{
  "num_key_value_heads": 2,
  "norm_place": "pre",
  "weight_decay": 0.26,
  "dataset": "wikipedia_en"
}
MLP neurons of a small language model. Each row is named by its layer, matrix (up: input weights; down: output weights) and neuron, and shows model dimensions 208-271. Each number is 200 + 40 x the weight over its row's rms, rounded and kept within 0 to 999.
Before each neuron's rows, "fires after" lists the tokens most often just before its 100 highest values on Wikipedia text that the model never trained on.

fires after: "2", "9", "8", "1", " ", ") | "
L7.up1078,111,198,182,263,158,150,160,195,255,262,187,225,185,171,212,192,201,205,228,197,185,123,209,199,167,250,245,226,195,200,236,273,193,189,193,119,229,203,192,233,204,210,221,197,187,219,181,259,210,164,242,179,248,239,205,224,178,145,258,187,193,197,175,174
L7.down1078,282,260,244,196,175,194,199,256,224,284,212,205,121,169,191,233,199,232,186,168,190,185,170,187,175,104,215,211,112,124,202,225,244,330,182,125,191,158,134,210,230,116,157,238,182,194,216,157,174,214,154,149,174,157,219,188,244,97,240,219,184,172,173,194

fires after: " V", " R", "V", " v", " Q"
L7.up1185,80,214,228,162,198,231,206,167,212,166,190,157,220,205,151,227,244,261,218,192,174,198,201,243,195,171,180,203,117,214,192,207,211,192,102,240,236,231,237,239,209,186,240,159,184,217,187,202,179,199,153,229,228,178,209,217,139,167,220,167,216,221,221,133
L7.down1185,230,249,256,217,234,293,217,170,185,119,133,234,140,215,223,261,227,174,183,154,188,157,151,278,196,184,249,163,196,228,207,230,187,199,213,153,244,111,222,197,183,243,235,199,206,179,205,178,245,152,142,190,178,150,204,199,304,113,230,172,205,148,148,209

fires after: " in", ": ", " made", " for", " served", "29"
L7.up1157,228,239,193,222,175,244,295,182,279,198,228,227,193,239,160,197,183,254,205,120,194,184,220,208,204,242,240,179,204,150,237,300,184,172,195,172,215,219,188,182,217,201,231,144,244,217,188,191,213,141,149,127,188,278,212,179,168,169,133,151,208,114,137,229
L7.down1157,181,234,170,239,204,152,215,193,219,257,164,133,147,165,180,238,273,189,228,134,223,195,154,296,222,187,243,180,192,136,220,153,196,207,137,215,189,142,177,173,229,199,190,206,189,225,225,230,190,197,157,228,179,146,171,235,229,192,208,202,93,174,170,203

fires after: ", ", " d", " ch", " that", " c", " k"
L7.up485,172,203,222,282,146,200,205,169,258,203,201,187,172,217,166,214,224,291,185,236,243,191,251,143,203,191,130,193,242,236,246,229,236,223,165,219,211,199,282,181,186,182,215,135,239,172,242,198,202,256,203,194,227,201,214,198,246,167,166,144,105,159,193,190
L7.down485,170,156,229,171,181,199,158,257,138,163,161,183,198,237,181,184,167,187,204,255,168,197,190,226,200,257,176,231,193,161,194,237,124,314,233,197,214,264,228,224,188,269,207,255,173,216,142,228,175,254,200,166,200,224,151,248,140,223,220,251,223,273,334,119

fires after: "/", "ag", "og", "P", "–", " "
L7.up515,199,157,122,165,278,239,202,160,282,162,175,132,188,219,170,253,193,179,189,272,202,202,206,186,254,158,196,268,168,212,216,147,184,220,192,217,207,161,237,242,250,245,239,147,136,182,199,214,184,186,187,170,200,176,137,264,208,159,160,217,168,173,189,171
L7.down515,233,187,248,244,185,182,192,289,161,223,210,237,111,141,194,202,239,212,240,202,146,131,186,239,232,153,194,183,177,217,208,225,245,161,229,170,151,249,131,159,217,224,121,151,196,144,252,177,154,208,151,148,207,228,177,239,245,196,197,247,226,179,170,279

fires after: ",", " and", " or", "er and", " to"
L7.up98,226,158,148,194,208,179,225,209,176,169,197,179,162,208,195,220,213,196,218,229,102,228,197,217,172,227,246,219,193,193,178,86,237,195,201,257,205,149,213,191,279,201,263,183,216,242,279,227,268,199,144,206,220,196,217,195,183,190,168,230,164,216,195,208
L7.down98,169,271,237,231,168,168,211,153,195,187,200,183,140,182,204,198,168,184,147,256,169,244,185,129,192,152,160,205,176,152,157,257,124,129,190,178,207,219,172,183,147,209,80,198,207,142,230,222,203,203,199,198,150,133,185,164,225,188,223,233,247,254,258,180

fires after: " | ", " and", ";", "; ", " not", " or"
L7.up299,165,225,201,130,169,200,205,235,224,155,130,184,227,247,143,200,221,213,132,166,197,264,273,174,222,243,296,263,195,217,223,162,265,193,178,209,169,224,280,186,246,180,183,176,218,223,279,185,198,124,182,207,197,202,239,206,249,210,103,153,162,153,195,274
L7.down299,296,200,183,265,190,150,220,240,167,257,229,167,102,197,284,213,205,143,172,249,152,206,235,102,218,150,184,228,117,158,133,291,162,166,179,194,191,244,165,200,218,215,223,229,173,243,194,197,129,171,130,212,207,194,194,200,181,141,354,260,224,177,146,219

fires after: "1", " ", ", ", "2"
L3.up1383,211,230,198,240,169,169,180,112,176,218,167,225,152,185,120,128,276,152,246,152,212,212,183,197,163,227,133,286,200,229,268,194,212,128,192,206,265,170,122,214,232,163,214,207,261,321,178,270,204,185,210,236,305,227,189,221,182,162,175,198,194,187,204,125
L3.down1383,239,209,245,100,153,207,165,230,136,214,214,195,197,195,186,232,183,197,230,191,181,178,125,187,179,203,204,204,236,230,180,194,196,141,203,208,227,248,188,164,203,178,182,148,241,267,228,233,199,187,170,213,202,206,242,191,219,216,241,163,128,191,182,210

fires after: " T", " t", "The", " y", "T", " Y"
L8.up842,121,186,174,189,178,184,167,249,215,316,127,204,290,288,187,230,260,254,225,162,238,253,166,138,234,162,146,269,193,155,272,226,192,257,210,267,250,186,240,230,246,129,209,213,271,147,218,287,221,205,200,169,217,205,141,184,178,198,154,224,193,175,186,260
L8.down842,256,235,178,144,184,240,282,221,218,153,211,163,207,240,214,169,241,153,199,134,147,216,190,205,189,200,217,186,177,253,209,171,114,197,230,187,201,250,211,108,209,131,175,135,263,238,266,128,175,211,239,212,162,185,194,198,154,245,194,229,187,190,121,155

fires after: " T", " t", " Sh", " | T", " sh"
L8.up933,205,216,206,228,282,118,177,287,241,195,199,133,271,223,213,182,187,210,239,142,205,227,150,171,220,250,154,137,228,168,183,184,224,178,183,198,227,273,240,230,157,193,252,207,227,257,234,175,255,229,218,243,172,195,178,175,160,209,244,219,214,194,177,271
L8.down933,184,140,229,234,160,180,182,130,193,284,142,234,222,210,219,139,168,140,201,223,176,223,199,242,181,118,173,137,215,238,241,179,247,202,183,173,193,186,216,180,200,189,151,160,144,134,273,194,128,250,173,235,235,154,183,207,165,217,117,224,150,157,176,161

fires after: "w", "uff", "r", "ew", "gr", "ock"
L7.up1360,155,161,283,143,121,256,227,217,181,160,246,147,216,242,189,245,170,161,181,157,177,203,156,167,164,206,240,154,276,256,208,258,225,215,130,275,177,174,242,194,195,165,180,199,248,195,262,227,204,199,140,219,248,146,212,140,180,230,227,169,252,150,185,240
L7.down1360,221,173,207,235,207,167,250,198,173,208,138,208,147,201,233,199,232,192,229,210,224,194,130,220,142,200,162,179,147,152,148,183,190,198,226,154,120,162,149,205,196,261,194,158,172,231,151,195,126,161,140,226,112,240,210,230,249,156,191,234,206,247,344,184

fires after: " w", "a", " h", " he", "ro"
L7.up977,220,212,239,246,188,160,304,264,241,161,202,159,253,187,231,195,215,170,209,169,211,200,235,276,198,240,183,179,205,207,244,215,203,170,228,237,246,187,275,167,171,182,270,226,160,255,206,223,223,197,179,210,235,181,94,217,201,127,175,189,177,273,198,199
L7.down977,196,232,227,219,168,237,213,216,162,184,210,193,154,108,213,164,191,231,128,146,188,218,232,210,146,175,206,200,250,192,262,180,223,201,204,198,249,214,194,294,195,158,245,211,231,217,245,225,193,159,210,197,178,254,255,144,140,168,172,168,206,149,221,256

fires after: " D", " d", " l", " L", "D"
L7.up1085,148,231,239,270,266,162,265,204,182,217,203,172,168,302,240,189,184,194,252,169,240,232,246,269,225,197,193,191,190,260,203,138,214,240,257,327,210,289,162,228,209,182,183,224,228,204,209,232,216,231,192,233,240,329,177,227,211,183,201,194,208,206,203,218
L7.down1085,237,244,190,213,251,183,211,234,183,185,202,231,206,94,205,244,202,221,210,168,198,191,229,218,208,171,249,196,179,204,211,182,164,174,153,174,217,218,244,256,138,160,222,219,196,159,294,240,202,225,123,194,220,123,138,137,278,302,176,208,174,110,254,234

fires after: "ic", " Hol", "ib", " Af", " An", "che"
L7.up158,148,153,155,116,207,146,249,191,190,242,231,250,197,263,219,192,257,185,218,255,200,227,152,258,194,243,236,117,193,137,190,174,234,172,207,195,236,202,170,259,224,197,188,177,188,237,191,213,259,220,117,250,237,129,201,161,230,287,185,229,187,231,136,200
L7.down158,126,216,265,198,162,179,284,211,167,208,180,257,242,228,161,164,217,204,238,246,150,244,170,201,276,169,163,184,140,210,137,197,185,163,180,162,215,226,190,179,233,251,192,243,118,167,176,163,223,141,234,152,202,232,213,307,242,189,139,186,199,288,243,211

fires after: " D", " d", "D", "S", "ens", "ac"
L7.up1314,215,172,141,235,246,242,295,161,163,242,222,221,211,269,136,289,291,200,246,228,188,128,270,206,192,212,187,249,171,152,181,185,223,193,200,198,196,264,262,210,221,227,246,201,175,199,173,229,168,208,166,273,231,234,161,188,149,194,151,183,247,234,165,172
L7.down1314,203,229,191,222,190,189,202,215,186,152,147,181,273,162,104,233,205,235,208,162,210,206,232,225,196,254,253,113,176,218,163,222,221,278,185,203,261,168,264,214,213,189,199,291,192,227,187,210,161,139,162,144,248,228,232,145,214,208,242,230,241,200,186,156

fires after: "i", "2", " Af", "ic", "1", "n"
L7.up489,121,163,192,242,188,110,152,251,204,299,208,144,224,179,220,138,127,185,202,173,179,237,220,292,224,257,212,182,111,177,140,161,181,233,147,175,243,218,188,254,218,144,200,141,189,160,200,217,239,224,218,168,280,192,210,195,197,148,144,275,222,226,188,197
L7.down489,201,224,218,344,212,142,179,212,166,180,196,183,187,213,211,208,231,138,236,182,165,148,207,195,218,129,144,176,210,175,236,264,171,177,189,146,175,145,118,240,156,271,170,245,195,260,163,162,182,204,184,157,233,171,184,146,270,162,160,262,163,184,199,142

fires after: "in", "an", "n", " Pan", "en"
L7.up421,158,201,134,227,204,167,258,170,176,219,233,180,136,199,251,299,174,200,210,165,184,214,172,240,135,312,250,217,152,233,176,201,156,170,187,204,222,224,180,262,215,252,252,202,174,199,229,226,219,142,144,183,173,195,179,163,193,157,120,264,191,193,159,173
L7.down421,210,145,260,257,189,122,185,243,275,182,231,196,155,168,250,209,221,231,207,253,184,157,191,245,230,175,158,234,243,219,189,219,134,286,215,176,159,121,154,235,197,221,213,183,176,197,207,137,212,184,137,224,212,172,173,222,218,171,252,185,223,215,147,254

fires after: " d", " c", "c", " ", "v", " l"
L7.up960,109,189,198,199,202,186,215,198,195,215,249,247,228,167,173,184,225,253,247,195,148,191,247,177,241,186,283,234,175,186,164,168,167,232,198,261,207,190,165,230,216,185,292,114,215,288,148,184,177,205,146,121,163,230,168,198,181,217,227,136,248,154,211,176
L7.down960,172,30,208,146,209,143,130,219,169,219,190,188,156,180,231,192,161,189,199,193,226,165,183,200,184,182,148,216,183,171,89,209,126,169,212,156,245,175,214,196,179,223,217,190,166,207,251,229,207,255,194,230,207,159,202,174,166,251,180,194,170,172,414,191

fires after: " R", " M", " V", "a R", " San"
L7.up484,167,194,261,185,185,237,162,182,156,166,249,198,163,189,186,187,190,295,169,175,175,120,263,316,216,226,187,156,157,199,275,131,223,292,201,210,240,237,222,227,170,233,223,142,287,216,167,183,223,112,186,269,211,129,138,211,247,205,212,206,186,195,154,212
L7.down484,230,259,156,212,143,165,186,251,178,164,215,228,204,203,134,252,200,195,261,251,187,215,196,236,268,224,206,148,190,199,154,183,180,146,211,130,174,179,198,159,143,257,184,203,173,185,207,214,199,140,193,161,206,177,231,163,200,248,263,224,221,174,141,188

fires after: " S", " M", " Y", " L", " J"
L8.up761,236,190,142,151,277,147,251,171,238,181,241,185,253,203,183,193,203,231,238,155,192,196,173,140,207,223,174,240,108,163,190,111,268,144,216,183,246,214,221,197,243,199,223,185,246,207,141,218,159,194,171,256,208,169,219,248,258,123,121,243,220,214,169,192
L8.down761,149,212,162,275,126,179,245,196,201,196,168,181,258,238,116,226,171,175,191,156,179,158,228,159,231,91,197,195,245,230,205,242,250,166,209,191,163,204,232,197,213,183,205,152,219,218,200,184,250,207,206,223,160,277,166,144,149,185,270,214,208,214,175,179

fires after: ":", " a", "w", " | ", " ", "i"
L8.up993,234,200,199,241,191,159,209,167,187,268,178,210,198,214,157,198,224,178,191,139,132,234,196,181,145,258,137,148,218,144,237,197,267,228,249,240,192,181,184,172,194,165,163,188,215,219,196,216,267,201,176,123,237,219,186,136,152,151,98,229,146,154,156,189
L8.down993,129,219,186,205,211,209,156,204,127,165,196,192,240,241,163,145,192,164,182,238,207,202,124,206,159,230,158,224,206,187,237,138,171,212,233,209,148,227,235,143,157,230,141,161,216,171,215,204,174,144,229,161,159,219,162,191,204,257,85,197,173,175,103,180